config.yaml
n_head: 14
n_kv_head: 14
d_mlp: 5376
norm_eps: 1e-05
init_std_qkv: 0.0275
init_std_o: 0.00561
optimizer: "ademamix"
lr_mult_o: 0.627
grad_clip: 0.5
schedule: "cos"
batch_tokens: 131072
MLP neurons of a small language model. Each row is named by its layer, matrix (up: input weights) and neuron, and shows model dimensions 645-740. Each number is 200 + 30 x the weight over its row's rms, rounded and kept within 0 to 999.
A block is one neuron, or neurons of one layer that tend to fire together. Before each block is what it responds to, as a language model described it from the Wikipedia text at the highest values.

Description: Publication names before verdicts. Final token of a newspaper, magazine or critic name about to give an opinion, e.g. Sports Illustrated, The New York Times, A.V. Club.
L6.up3428,168,233,214,158,235,310,197,207,194,213,229,194,237,252,201,247,197,159,223,193,257,223,193,205,197,223,232,183,238,141,227,265,206,185,209,190,216,245,231,197,186,189,189,214,230,208,196,235,224,194,211,218,221,207,187,213,232,149,216,251,207,192,200,201,189,246,183,193,172,257,250,158,206,174,169,160,207,187,226,187,226,223,181,201,194,200,240,140,269,225,187,193,235,157,170,213

Description: Number-separating symbols. Symbols between numbers in data, mostly score dashes like 2–1, also coordinate degrees, signed table values (+5.8, −4.0), date-range dashes.
L4.up1066,264,229,265,218,195,211,208,179,191,215,194,237,186,228,275,175,217,163,152,151,202,215,183,197,231,230,172,182,158,199,187,256,203,216,228,117,188,204,200,209,139,250,223,225,174,225,188,197,196,240,227,216,173,179,169,123,124,188,179,226,222,184,213,209,200,203,218,221,191,165,240,217,181,151,227,219,213,219,208,218,184,238,176,179,160,224,191,212,183,189,219,237,226,262,184,171
L4.up1293,192,187,185,195,136,177,161,115,171,244,191,268,210,116,211,205,189,164,243,213,250,187,200,200,144,159,200,197,170,198,198,255,191,204,221,160,189,180,171,209,219,192,224,244,193,163,198,220,180,232,194,246,209,193,222,215,149,216,225,226,238,203,189,198,179,212,246,210,252,185,224,218,185,179,139,185,165,194,188,228,207,206,193,170,160,230,244,278,167,203,195,234,186,204,244,189
L4.up2311,199,178,158,205,206,192,151,207,214,259,222,223,191,191,226,226,212,192,217,201,201,194,183,175,164,210,260,246,160,175,226,203,241,180,183,215,201,186,162,222,198,242,210,210,224,256,197,207,214,184,232,224,192,211,192,176,161,174,220,193,167,178,194,183,189,197,153,195,212,215,264,179,185,204,208,229,172,212,210,216,189,240,201,266,136,208,225,194,184,191,175,199,186,259,256,206
L4.up2435,127,242,220,214,215,201,186,228,169,194,228,194,222,201,162,164,218,190,166,144,190,272,202,194,159,203,212,224,208,180,171,178,197,233,149,200,135,159,164,205,163,214,199,201,178,254,156,148,133,211,152,232,222,244,221,238,201,246,246,221,208,192,179,205,288,259,193,183,265,194,216,128,211,140,204,227,215,232,261,227,210,227,215,181,148,226,155,164,178,178,235,205,160,211,253,206
L4.up3460,290,239,170,162,227,186,207,195,162,172,208,284,234,229,155,177,185,209,253,190,206,248,188,184,235,181,195,145,182,185,133,235,210,199,146,191,159,120,212,182,195,229,274,210,173,187,223,178,173,251,183,188,197,182,192,185,207,171,240,207,154,221,165,182,192,218,165,209,243,218,195,207,155,176,146,189,213,245,237,218,227,211,212,226,150,188,128,149,226,155,216,187,189,208,158,190
L4.up3514,150,226,239,179,168,199,218,226,200,205,216,212,164,229,255,217,216,184,258,195,237,188,140,252,238,216,278,204,215,163,219,221,157,238,176,132,209,184,193,230,211,229,216,224,139,257,166,231,165,205,178,209,214,199,203,207,185,181,257,200,165,216,174,282,226,207,237,184,220,163,210,150,205,191,184,195,237,196,206,191,162,243,233,182,218,253,183,188,201,253,190,179,164,230,205,132
L4.up4237,221,186,188,263,205,259,209,176,202,152,227,174,227,212,181,183,206,151,235,172,177,205,158,192,175,179,234,207,215,189,235,237,193,215,181,164,234,199,161,188,224,211,250,243,157,228,224,184,199,256,153,162,144,177,177,197,212,186,264,189,213,221,247,238,197,175,216,218,189,176,200,178,215,193,181,223,223,192,185,205,173,200,174,163,142,201,183,189,200,192,194,221,229,153,155,202
L4.up5083,193,212,171,175,202,229,198,194,154,165,230,225,183,192,177,169,169,184,200,213,166,133,148,246,160,233,218,185,195,159,226,208,162,163,219,184,170,184,199,206,243,212,198,191,198,237,199,209,227,208,205,260,211,158,231,191,143,235,171,158,188,228,177,219,200,202,226,207,268,205,225,225,245,218,179,167,222,161,261,241,183,175,209,255,253,236,216,212,152,195,127,153,152,227,237,153

Description: Institution names after persons. Tokens inside names of courts or publications that follow a person's name, such as Federal Court, New York Times, Sports Illustrated; also table pipes and name pieces.
L5.up366,214,171,172,205,179,193,248,195,176,163,264,221,200,201,166,251,202,184,229,230,169,168,151,182,255,195,191,289,179,187,196,239,257,196,213,154,228,195,203,210,145,177,151,232,198,152,182,201,237,242,186,203,190,187,191,189,205,197,225,189,181,153,180,187,236,197,213,193,191,174,224,134,215,172,194,220,242,162,181,224,221,224,143,188,180,248,251,237,209,145,244,168,208,225,248,212
L5.up381,199,186,218,231,225,250,202,215,202,190,249,172,173,196,147,232,202,219,203,266,184,191,181,204,253,217,218,201,208,173,187,135,196,248,180,188,152,205,197,202,223,241,226,164,203,222,229,263,231,166,210,194,199,234,185,196,177,182,188,234,196,207,206,165,177,222,222,236,258,259,198,265,253,187,219,224,220,194,227,206,200,197,165,214,187,219,226,231,185,227,189,222,185,204,221,203
L5.up1686,184,191,158,178,186,194,210,201,164,256,246,192,222,237,217,262,224,227,198,208,229,236,188,241,174,225,203,219,189,191,260,222,180,224,192,182,210,172,245,177,184,207,166,194,170,148,185,188,213,246,210,230,216,163,247,203,196,172,216,159,150,186,195,230,166,189,188,225,232,175,193,262,178,180,169,165,237,218,213,234,168,229,234,211,230,195,214,173,167,150,178,230,202,150,198,185
L5.up2669,194,166,157,199,158,209,178,183,174,201,236,233,223,211,183,179,178,264,200,229,223,197,208,191,278,178,190,268,174,177,236,189,204,245,224,168,191,180,202,163,177,195,254,189,114,238,226,208,215,177,173,253,223,163,211,158,201,266,188,224,199,138,205,166,200,243,239,202,237,193,166,189,191,197,164,233,199,184,220,199,196,226,144,187,210,156,226,214,235,215,227,229,183,156,230,192
L5.up3556,136,194,206,203,189,221,233,186,219,193,169,162,177,246,203,245,234,154,252,209,222,200,195,204,138,192,190,227,228,161,178,240,200,225,205,190,288,227,173,209,171,211,196,196,189,193,149,175,262,179,164,205,233,195,214,148,239,186,239,182,232,147,202,167,221,215,227,197,251,194,176,218,183,208,212,233,199,164,180,219,219,177,206,205,167,231,167,190,244,197,234,154,204,247,193,189
L5.up3932,154,225,166,166,229,201,200,226,193,171,219,220,258,202,180,234,167,175,267,159,202,216,177,178,236,211,226,232,175,205,206,249,216,219,160,191,154,194,173,250,179,164,243,224,213,210,248,209,230,200,250,181,282,216,212,185,249,178,231,219,215,184,207,188,233,271,259,194,260,153,224,206,133,250,173,190,211,192,213,171,167,251,192,232,136,223,193,181,213,213,223,209,210,231,208,176
L5.up4152,180,157,212,154,184,192,231,171,138,266,215,200,172,203,221,172,155,234,197,186,262,174,139,249,196,229,189,234,203,206,227,197,197,182,196,202,172,209,192,200,181,223,215,233,201,179,205,215,160,177,172,225,181,202,221,233,190,188,206,202,207,189,257,119,226,195,181,238,136,212,207,234,153,204,193,170,191,262,202,174,237,247,180,233,213,194,183,174,173,222,207,228,214,218,225,203
L5.up4341,168,179,211,208,205,237,191,179,196,233,223,176,199,175,197,189,202,205,227,140,203,174,131,239,210,229,185,267,166,215,253,226,203,237,212,196,162,237,197,253,195,234,202,173,180,188,145,194,168,154,146,210,198,201,191,201,177,232,118,162,219,183,225,166,214,213,198,220,203,206,230,210,228,127,185,153,181,218,187,234,192,249,199,250,177,204,166,210,182,230,146,194,188,185,211,174

Description: Money and valuation contexts. Tokens in passages about money, prices, valuations and ownership, such as billion in "valued at $2.8 billion", price, proceeds and ownership; also weak scattered hits.
L6.up2485,194,237,227,249,180,259,206,181,222,182,199,180,234,204,142,165,203,187,207,175,215,218,165,174,222,203,168,226,173,238,277,227,160,260,173,217,283,218,213,214,201,159,193,179,190,181,209,206,208,213,168,208,172,180,186,191,179,208,212,161,163,208,238,244,195,233,246,172,230,185,209,186,220,233,203,218,187,223,177,166,143,197,195,183,198,200,260,193,237,222,228,171,223,172,172,237

Description: Monetary amount digits. Digit groups and magnitude words in money amounts after $ or £, such as $400,000, £60,000, $30 million, and other large counts like 4,000 followers.
L5.up42,234,245,216,191,234,234,149,252,168,203,238,201,205,177,169,191,226,247,222,180,258,259,169,236,174,231,155,215,173,176,201,173,169,216,169,244,220,174,224,177,200,205,191,189,194,185,216,195,181,205,156,198,216,198,190,162,238,205,210,228,175,222,177,213,172,200,224,188,207,198,148,186,194,215,285,209,141,215,234,205,199,206,135,243,201,221,227,131,230,210,132,195,239,220,175,213
L5.up261,172,176,191,212,244,186,152,204,176,165,204,168,162,197,256,134,186,181,229,168,233,203,177,224,252,185,251,137,166,151,200,227,225,213,160,156,212,207,206,235,193,233,244,208,193,217,219,236,194,215,222,202,198,178,173,182,175,185,201,201,236,238,145,167,209,215,149,206,200,205,217,215,182,208,189,159,228,144,248,226,275,159,187,199,227,214,183,186,212,210,238,195,174,211,155,203
L5.up829,138,207,197,155,252,189,190,206,200,275,181,188,243,134,164,190,187,207,188,218,202,172,176,174,218,208,223,219,242,179,197,188,211,222,171,238,208,211,191,183,214,185,219,133,221,236,208,189,226,235,229,151,231,183,198,202,134,214,227,190,220,220,206,217,222,166,189,197,239,178,178,225,133,221,175,205,178,226,155,195,220,184,219,218,201,138,221,204,171,221,172,172,173,186,228,153
L5.up980,238,212,224,177,227,262,217,163,157,264,223,218,197,195,187,207,170,155,217,225,241,200,127,224,196,234,194,219,239,191,183,211,226,205,257,203,210,259,198,239,193,254,153,172,207,178,221,178,169,162,232,202,209,192,196,226,188,213,230,172,211,242,217,213,169,172,282,211,224,176,222,185,200,238,200,194,184,220,250,231,228,195,194,207,185,153,224,175,147,185,245,227,181,195,169,231
L5.up1034,211,199,173,153,188,200,175,175,180,166,183,189,192,180,172,214,179,215,188,177,219,156,158,180,171,184,217,201,205,230,214,226,180,241,186,163,183,216,182,146,105,192,161,124,172,118,176,195,172,189,212,217,226,127,213,215,240,248,209,187,208,214,178,229,207,180,232,233,243,167,222,135,186,191,204,223,207,223,195,213,178,227,222,200,233,258,239,230,226,209,179,224,165,205,205,203
L5.up1835,231,147,179,174,215,178,203,225,166,174,151,257,167,282,170,178,179,208,233,181,183,225,214,202,171,256,198,180,207,152,219,217,197,243,199,177,184,213,226,210,181,189,154,197,150,112,252,203,198,235,171,184,214,219,186,169,222,167,248,169,166,187,171,180,183,194,215,207,199,180,199,207,173,229,185,180,178,173,191,206,162,210,203,178,172,196,210,281,222,201,213,226,252,227,240,217
L5.up2375,263,174,181,234,196,181,185,163,221,259,192,218,165,201,145,201,223,207,152,170,206,191,184,189,197,172,202,232,175,185,190,249,212,172,205,241,209,219,220,220,189,247,218,177,246,179,228,241,220,185,205,209,234,165,194,169,222,270,243,185,207,243,252,167,207,182,252,227,231,176,187,243,219,210,200,203,203,244,203,190,193,199,140,162,155,197,225,198,260,228,218,180,181,181,178,194
L5.up4188,192,188,180,165,219,207,220,179,181,203,177,179,248,203,174,156,201,178,175,207,152,201,166,199,141,208,261,161,214,179,240,201,156,172,190,232,227,217,218,216,158,163,177,195,159,208,212,178,180,209,162,176,187,193,155,168,140,216,222,232,257,157,148,152,229,207,203,203,210,186,210,139,151,204,188,161,231,185,238,192,190,216,211,205,172,236,208,161,203,250,179,262,230,178,185,189

Description: Transitive main verbs. Action verbs and -ing forms, often after a subject or "to", that take a direct object next, e.g. brought, held, destroy, crushing.
L4.up996,187,199,176,220,188,200,178,138,208,186,213,228,171,172,185,201,145,182,200,186,173,222,200,190,244,202,228,242,188,159,200,223,171,226,209,223,195,176,162,258,168,170,291,206,173,259,219,188,237,152,235,183,200,215,172,175,228,172,232,248,170,222,189,243,173,193,116,225,180,182,199,249,232,239,189,186,215,207,233,216,236,224,197,220,177,155,250,142,192,197,159,216,224,176,235,185
L4.up1496,148,192,253,207,156,177,210,136,201,227,171,192,181,221,207,144,219,187,255,240,209,239,200,238,253,216,205,198,224,260,201,197,189,217,126,201,218,169,287,208,179,134,206,162,166,177,243,250,201,229,217,252,160,209,159,201,210,157,252,158,272,237,257,188,214,182,256,217,219,194,207,204,199,221,194,224,226,197,244,190,210,200,191,221,233,216,222,197,212,222,193,187,209,220,213,128
L4.up1644,245,196,181,190,185,227,143,197,183,243,207,219,198,225,181,177,210,219,215,200,147,202,209,212,189,228,196,192,152,198,241,191,214,209,184,188,208,190,194,150,220,197,230,172,187,137,212,236,224,159,179,195,195,248,164,146,181,223,233,224,204,234,225,136,208,213,229,248,198,135,189,235,210,165,187,222,186,195,221,221,207,205,157,200,199,170,238,170,183,218,178,217,200,147,154,210
L4.up1813,201,189,243,224,204,133,227,123,206,193,161,159,206,159,218,193,181,204,153,196,194,219,229,206,223,201,191,205,242,197,205,197,215,136,216,227,221,183,183,180,204,206,195,255,188,280,216,205,214,155,246,148,176,199,160,189,215,215,249,187,214,243,198,182,154,215,211,227,197,214,182,244,189,215,196,157,136,204,228,220,262,189,174,245,187,236,270,217,199,209,172,201,182,216,226,213
L4.up2061,174,127,218,246,201,246,220,148,230,174,135,223,207,159,213,148,136,210,245,221,151,216,228,170,197,243,234,237,232,211,154,175,186,167,171,228,152,190,215,196,191,228,232,225,174,219,252,173,196,215,214,185,171,215,165,190,176,180,249,244,250,219,188,228,268,179,181,234,202,220,198,172,185,215,160,187,195,237,217,182,185,215,199,200,207,207,117,226,191,237,161,261,224,158,175,163
L4.up2658,177,230,211,246,172,228,149,189,194,207,217,246,163,189,194,193,201,180,239,206,203,196,147,248,161,224,201,225,199,166,245,231,210,186,192,221,218,238,196,196,177,207,196,174,211,184,214,189,226,192,200,257,222,215,192,159,198,147,207,239,246,204,228,222,233,162,217,209,165,193,186,209,204,221,203,182,206,225,220,267,202,170,216,207,153,216,271,181,232,187,264,166,215,220,199,184
L4.up2901,180,223,190,197,200,207,190,169,269,201,150,187,238,171,213,214,177,186,181,190,179,212,207,205,190,220,186,248,174,225,237,156,199,195,209,257,208,156,222,230,162,194,229,181,179,184,200,229,227,156,190,213,166,182,188,153,205,210,259,243,172,177,235,179,198,205,234,251,171,193,174,232,212,254,210,212,144,156,211,210,267,235,167,245,218,177,211,165,196,176,208,199,209,170,198,209
L4.up5343,168,169,171,252,176,223,192,141,196,246,173,225,123,206,196,224,183,203,216,175,207,246,201,242,166,218,245,227,200,198,215,170,222,163,196,192,154,193,246,245,237,178,212,202,203,190,201,245,193,202,186,178,154,188,222,183,250,227,223,187,217,175,193,194,216,220,221,252,194,152,134,258,189,237,156,227,163,205,159,221,230,215,212,250,140,186,197,200,238,155,216,167,251,179,208,219

Description: Transitive verb or preposition heads. Verbs and prepositions that take an object or complement next, such as mitigate, experience, discussed, due to, part of.
L5.up607,151,163,211,230,199,223,183,206,156,211,201,194,220,210,228,180,166,250,174,219,207,206,210,203,153,185,191,220,228,244,196,222,203,219,156,157,233,189,186,187,178,183,200,194,207,173,207,244,218,171,166,236,206,227,224,188,251,195,238,191,192,219,198,183,179,235,237,263,235,226,192,236,183,239,202,265,208,180,186,177,227,277,169,188,211,224,212,223,190,275,177,182,225,204,183,158
L5.up871,177,232,189,234,160,209,238,212,212,212,189,202,153,220,241,207,191,215,234,153,183,195,216,199,213,224,166,176,244,230,236,239,202,251,160,253,201,195,165,242,151,208,203,214,170,257,177,191,192,195,166,263,216,178,194,194,224,188,179,219,189,210,188,210,233,158,185,220,197,172,233,199,150,134,137,251,239,216,167,235,200,228,196,202,220,189,202,251,221,206,209,213,248,271,201,256
L5.up1643,225,182,182,178,190,172,158,200,180,215,205,218,180,175,234,218,240,167,226,208,194,213,208,220,132,212,201,238,191,208,159,264,170,163,168,289,173,241,199,213,191,180,224,143,154,165,192,236,196,155,245,182,169,222,183,131,210,184,225,240,216,228,206,182,198,99,179,170,182,195,246,217,214,222,226,179,189,154,214,185,211,234,198,186,164,194,192,177,165,218,181,258,133,221,159,159
L5.up2930,248,219,117,236,204,251,215,232,222,212,214,190,257,190,165,170,223,211,209,207,240,250,201,214,174,218,194,232,228,188,177,206,190,184,215,207,162,183,250,256,212,161,218,184,204,136,207,186,165,233,191,212,229,191,143,191,170,249,221,263,194,189,199,196,211,188,196,221,160,185,208,256,190,234,204,179,175,152,212,208,242,197,206,203,222,209,154,191,164,226,226,230,194,215,202,244
L5.up3893,175,228,206,226,185,150,162,243,199,198,216,252,172,224,200,167,215,203,250,224,193,167,188,216,230,183,186,184,164,231,191,152,208,224,236,154,180,186,172,171,190,135,247,157,166,248,201,237,247,176,218,211,180,237,215,202,227,173,219,291,199,256,221,205,242,196,226,250,248,192,144,228,198,219,179,178,219,205,247,164,211,206,170,198,206,158,211,178,238,261,141,193,146,215,213,182
L5.up4544,220,232,153,240,185,260,149,184,196,201,156,168,155,193,200,203,180,224,182,236,225,229,187,225,187,212,174,186,190,267,204,139,217,230,198,172,209,199,184,214,166,220,211,166,194,193,200,182,190,247,235,221,223,173,190,222,170,169,267,194,248,217,214,234,151,211,217,177,179,203,202,187,198,181,185,184,247,226,164,210,153,211,255,168,235,212,191,169,221,197,145,224,202,216,229,195
L5.up5160,198,197,229,226,189,199,209,190,221,186,219,200,254,180,183,211,181,201,228,159,194,121,188,138,170,173,201,139,182,210,189,197,217,236,174,246,202,195,228,247,185,188,183,190,214,233,224,225,224,163,206,239,170,200,200,229,183,131,204,201,192,231,151,211,242,206,181,277,209,181,213,218,175,217,213,204,243,259,171,180,250,212,171,176,172,255,235,198,225,266,144,229,167,189,183,189
L5.up5283,153,241,254,181,186,204,185,213,167,178,194,179,177,178,204,177,229,190,205,192,218,230,300,187,187,161,162,205,165,213,195,207,174,227,164,199,170,170,225,181,200,167,222,193,155,229,186,241,238,197,187,177,204,232,229,217,193,228,216,198,221,196,233,199,227,231,247,224,172,177,205,163,156,146,206,190,244,236,233,208,193,191,178,189,178,222,236,267,253,291,164,200,217,177,199,178

Description: Score separator dashes. The dash or hyphen between two numbers in match scores (4–1, 0-3, 3–0), plus table cell bars and heading === marks before a following value.
L5.up301,111,216,199,238,184,220,208,177,174,267,221,184,203,184,211,183,173,220,148,181,172,219,183,190,211,179,181,235,223,190,179,222,174,223,225,213,217,238,164,166,168,213,207,211,182,182,172,180,217,166,178,188,244,163,195,204,171,200,244,191,171,236,188,200,232,207,210,240,164,245,169,220,219,232,212,218,213,196,238,181,228,210,204,151,171,196,189,204,188,216,243,178,190,222,231,210
L5.up1110,214,215,323,172,156,219,221,191,194,241,197,249,173,202,166,175,213,206,162,204,208,161,157,241,156,218,203,211,167,232,193,168,186,240,152,203,203,193,227,210,227,219,221,180,199,183,213,151,169,219,213,199,187,185,187,160,180,224,194,179,208,181,201,201,247,240,223,228,190,224,151,180,176,214,233,191,196,233,240,238,214,261,165,152,207,237,210,210,192,155,202,190,229,176,226,176
L5.up1828,213,239,192,129,190,168,180,234,196,249,212,226,220,212,182,204,180,173,208,199,162,221,156,210,225,193,172,169,190,136,201,230,214,197,192,219,170,192,251,188,213,153,173,246,176,163,143,240,176,215,232,166,171,211,174,174,204,211,209,182,173,207,216,211,226,208,177,241,240,177,241,128,147,170,214,180,225,224,205,206,216,190,174,200,190,154,184,245,228,185,153,226,188,230,245,231
L5.up3564,167,209,194,236,149,189,199,205,226,219,190,207,228,230,215,250,189,171,176,215,149,253,122,188,190,191,225,182,163,148,231,238,186,243,258,196,191,117,158,226,187,173,184,198,214,235,199,161,211,218,158,233,168,195,201,272,216,216,129,213,251,214,161,208,175,181,232,153,194,200,212,198,187,166,254,196,158,184,210,227,231,195,159,188,229,184,243,204,200,211,154,198,206,165,221,217
L5.up3665,212,160,229,185,206,211,182,212,204,251,193,247,216,142,217,255,201,159,266,210,214,203,216,217,178,208,218,216,168,238,168,204,239,173,159,153,172,198,221,247,240,153,215,188,202,234,197,222,155,193,223,180,290,246,165,204,179,169,171,269,198,208,158,230,195,186,171,260,267,176,206,187,158,199,191,231,212,195,265,200,248,263,261,173,149,214,202,215,224,251,233,191,208,179,200,200
L5.up3980,237,195,248,207,196,191,207,172,218,139,224,252,155,265,235,220,218,208,179,181,253,210,255,226,178,223,176,220,174,204,189,195,184,172,203,184,168,193,196,174,193,212,203,228,216,239,124,189,145,189,232,150,177,216,196,181,172,211,243,192,229,226,209,266,288,225,166,237,184,163,239,196,249,194,180,190,209,217,205,188,173,183,199,219,148,206,206,203,234,178,175,158,204,181,214,248
L5.up5021,199,263,186,240,124,247,167,204,196,213,203,225,247,216,160,217,210,218,183,170,185,170,203,212,196,189,180,178,155,200,204,178,181,214,198,195,202,263,171,224,242,179,230,194,176,246,143,222,218,193,199,227,149,178,176,215,162,229,220,205,164,190,227,225,207,206,187,224,225,183,140,232,197,220,198,223,219,177,206,221,213,205,209,197,210,195,181,227,177,199,178,218,199,185,220,191
L5.up5120,226,191,168,127,242,179,215,160,211,189,173,186,239,228,209,196,254,204,149,215,224,259,207,197,200,224,213,161,189,195,230,223,169,227,216,237,195,244,222,180,186,198,236,161,226,177,160,249,153,223,200,185,235,158,170,193,146,174,179,203,206,243,205,201,248,218,193,198,181,174,196,145,171,138,171,190,198,196,213,227,230,214,204,208,209,214,228,188,233,207,182,205,231,200,166,207

Description: Transitive verb after subject. Main verbs right after a long subject noun phrase, just before their object, e.g. critics appreciated, which also increased, deployment decreased.
L6.up2328,195,198,228,194,233,221,170,195,178,214,199,198,228,194,176,167,177,264,228,156,184,203,268,206,205,171,190,247,211,142,219,183,239,248,227,233,160,169,234,195,171,157,205,148,179,209,152,201,196,158,179,237,245,239,183,199,191,209,160,191,197,264,251,195,211,185,228,234,205,231,221,221,231,226,200,257,200,175,199,191,223,208,214,218,230,172,186,134,204,262,183,181,215,230,252,185

Description: Attribution to a source. Prepositions such as from, of, by, to that introduce who said or reviewed something, often in review reception sections, e.g. critic from, Raisler of, according to.
L4.up743,207,172,201,212,212,207,183,187,211,218,202,200,233,207,237,201,231,236,150,193,277,173,188,182,183,221,193,206,146,194,166,214,249,163,208,170,212,161,147,190,178,169,231,189,212,241,202,211,222,188,232,229,210,187,202,173,115,221,214,159,232,201,191,170,206,210,251,182,206,181,189,224,159,216,141,176,247,228,141,140,134,161,147,195,181,240,192,210,163,189,201,217,184,227,203,278
L4.up905,186,198,247,177,208,179,202,237,138,205,162,246,245,182,236,214,151,215,279,196,188,227,185,184,157,249,170,228,199,189,263,244,198,202,209,155,157,196,229,199,190,187,203,195,171,164,172,201,249,188,236,188,176,208,246,187,199,231,231,187,157,175,193,231,205,217,222,174,151,132,175,209,220,205,191,234,231,221,165,237,191,219,182,171,218,195,190,165,212,213,188,181,230,173,242,204
L4.up919,206,164,223,227,274,233,205,200,185,207,226,178,194,236,290,157,214,209,224,211,196,238,208,220,172,263,203,227,205,145,187,194,209,227,164,169,258,189,174,175,161,167,243,226,211,115,209,243,208,253,168,204,254,190,186,204,188,207,214,180,211,190,209,161,202,206,293,206,196,183,175,161,212,189,162,204,230,232,209,182,237,251,222,234,177,240,238,180,240,202,176,201,178,196,215,196
L4.up3335,198,166,173,276,195,187,247,164,195,240,248,249,226,185,211,257,233,167,226,181,257,193,184,188,207,196,246,246,181,178,165,189,184,207,189,153,195,186,192,168,148,174,193,127,193,235,192,176,196,233,211,156,203,144,193,197,238,226,199,158,189,211,231,201,232,197,251,205,170,250,192,231,207,191,161,246,178,185,186,235,143,210,176,143,208,177,214,215,218,201,229,211,162,159,216,155
L4.up3775,229,214,177,215,209,176,263,234,193,197,187,234,235,213,193,257,222,148,225,193,214,175,228,242,167,178,214,225,209,235,213,188,170,249,174,136,224,170,196,161,181,156,167,210,221,117,210,220,180,136,219,168,219,207,206,176,232,245,171,190,213,159,229,185,205,280,278,187,278,153,235,183,162,248,156,250,202,215,158,246,238,282,163,197,178,205,195,211,220,185,270,232,179,184,213,202
L4.up4500,168,168,173,209,163,214,207,197,208,186,193,222,174,155,246,235,232,200,212,195,148,187,182,141,182,230,209,259,214,204,227,228,167,177,178,228,110,163,146,160,247,214,183,219,146,191,262,253,177,156,257,185,199,206,208,181,180,188,202,230,219,215,260,247,216,251,192,211,211,186,252,155,210,198,235,219,265,261,153,206,198,252,207,159,221,225,243,193,216,184,208,185,194,225,204,195
L4.up4958,210,202,184,220,217,198,196,236,188,238,189,186,222,185,190,199,215,188,188,180,155,206,193,195,205,168,211,218,126,254,234,198,259,194,235,170,244,155,141,185,224,202,219,199,198,221,225,213,192,133,209,216,159,164,209,170,159,227,201,205,213,185,141,151,243,257,155,174,175,178,129,185,176,168,152,202,212,195,204,225,198,227,122,201,162,186,155,221,201,146,217,213,191,178,233,250
L4.up5150,226,180,189,171,178,217,233,175,155,211,236,199,231,230,201,196,208,163,181,250,152,213,237,183,184,208,212,184,236,205,224,237,182,189,214,191,147,178,159,283,198,175,213,232,228,201,191,257,186,253,199,264,174,221,191,185,188,188,213,172,188,172,232,236,219,222,183,192,236,186,154,199,198,190,158,159,139,193,243,209,258,211,231,169,179,268,205,181,220,131,244,207,155,222,191,202

Description: Separators inside numbers. Punctuation separating or splitting numbers in tables and statistics, such as the dash in 0–3 scores, the decimal point in 17.1%, the comma in 9,426, the pipe between number cells, and ′ in coordinates.
L6.up415,214,241,203,218,209,238,181,173,215,203,241,172,188,217,234,197,184,190,189,164,149,246,175,137,195,163,189,153,178,228,209,212,223,207,165,176,177,189,196,209,190,219,185,200,178,184,181,201,198,222,265,245,198,201,237,163,170,212,229,184,188,220,187,160,192,222,203,245,197,146,176,206,254,228,201,217,166,201,237,209,225,167,217,160,202,235,209,155,163,253,138,216,218,202,218,135

Description: Monetary amounts and quantities. Digits, "million", "dollars" and unit words in money amounts and measurements, e.g. $30 million, 79,000 metric tons, 2.11 hours; weaker on pronouns after verbs like announced or agreed that.
L4.up146,202,237,217,225,162,217,281,217,236,174,221,241,216,148,159,154,243,208,205,179,207,217,161,198,213,261,175,196,206,172,277,221,211,230,166,203,235,187,231,162,139,178,175,207,189,165,177,178,200,158,185,156,201,183,204,179,198,218,240,179,209,215,246,149,186,213,225,203,184,198,233,204,216,189,153,241,221,174,202,252,202,195,192,231,128,180,228,243,193,191,217,233,209,180,253,175
L4.up583,139,224,132,206,185,174,183,202,215,217,208,176,203,189,190,203,181,143,222,171,215,201,202,142,197,225,226,195,157,194,237,195,232,182,182,184,183,198,224,243,189,185,183,119,198,168,176,184,223,189,191,176,247,206,207,226,212,219,165,152,216,185,171,203,201,240,272,251,188,200,153,176,182,205,166,209,154,229,245,202,219,223,215,247,161,182,228,124,224,187,184,294,184,202,204,144
L4.up939,197,215,210,204,206,204,177,129,226,265,140,198,189,196,193,246,157,214,221,167,157,168,185,214,202,141,174,148,172,136,207,219,197,219,183,168,212,186,272,233,197,169,214,192,155,200,182,224,228,194,197,152,151,179,169,211,174,184,257,188,172,198,206,175,201,206,247,195,224,266,193,176,187,177,141,194,217,194,185,206,164,249,219,197,185,194,219,183,184,240,302,185,243,162,205,148
L4.up1494,226,245,192,200,196,180,221,187,148,218,155,187,193,207,184,193,193,193,210,183,195,191,219,202,196,200,175,203,214,171,161,196,213,161,221,217,208,175,179,195,151,198,193,158,251,222,232,193,186,206,226,158,223,211,240,165,173,226,223,197,181,208,209,212,165,238,201,207,277,204,196,203,151,232,189,236,193,203,164,218,192,212,224,212,215,257,247,212,229,185,247,288,212,250,186,233
L4.up2497,198,161,235,202,161,212,231,180,213,204,212,208,163,195,206,191,174,187,258,152,157,186,179,180,225,254,168,146,146,201,211,207,209,207,141,188,220,175,178,227,210,266,210,188,205,184,247,150,183,251,186,195,144,206,222,214,213,193,243,168,225,171,181,182,250,170,179,237,218,166,140,181,249,216,191,181,252,191,176,218,202,162,225,206,213,240,195,225,214,175,227,256,190,171,136,217
L4.up3511,201,240,168,185,147,213,201,177,140,170,197,157,196,215,217,181,178,235,152,226,216,195,202,203,235,197,208,208,211,222,222,199,193,168,227,146,209,137,242,208,180,172,181,152,175,172,198,187,216,170,197,202,245,227,219,235,180,221,172,165,201,215,214,198,210,227,206,231,247,205,239,200,176,217,254,175,216,190,272,232,203,191,179,164,129,207,249,233,197,253,183,197,205,256,197,186
L4.up3748,221,200,188,267,223,225,181,197,194,206,222,174,173,179,176,215,175,155,213,167,226,193,139,155,178,231,142,203,166,160,183,178,217,194,205,204,198,237,239,139,201,265,153,169,180,214,214,216,221,209,187,200,199,205,195,206,215,257,193,249,259,183,162,255,219,240,211,215,283,172,158,139,178,218,213,209,286,186,240,167,206,179,204,197,176,236,200,198,251,242,189,204,211,229,183,167
L4.up3970,176,215,227,189,272,235,244,175,189,189,193,201,184,202,194,191,158,161,196,194,250,168,184,233,216,162,181,193,169,202,151,187,217,208,199,220,159,179,220,194,218,207,167,212,207,203,183,200,175,196,187,216,167,230,183,206,204,202,191,204,197,169,194,168,170,204,196,214,189,216,244,233,176,174,180,202,215,212,215,224,216,158,185,195,179,175,219,264,238,190,210,232,180,202,229,220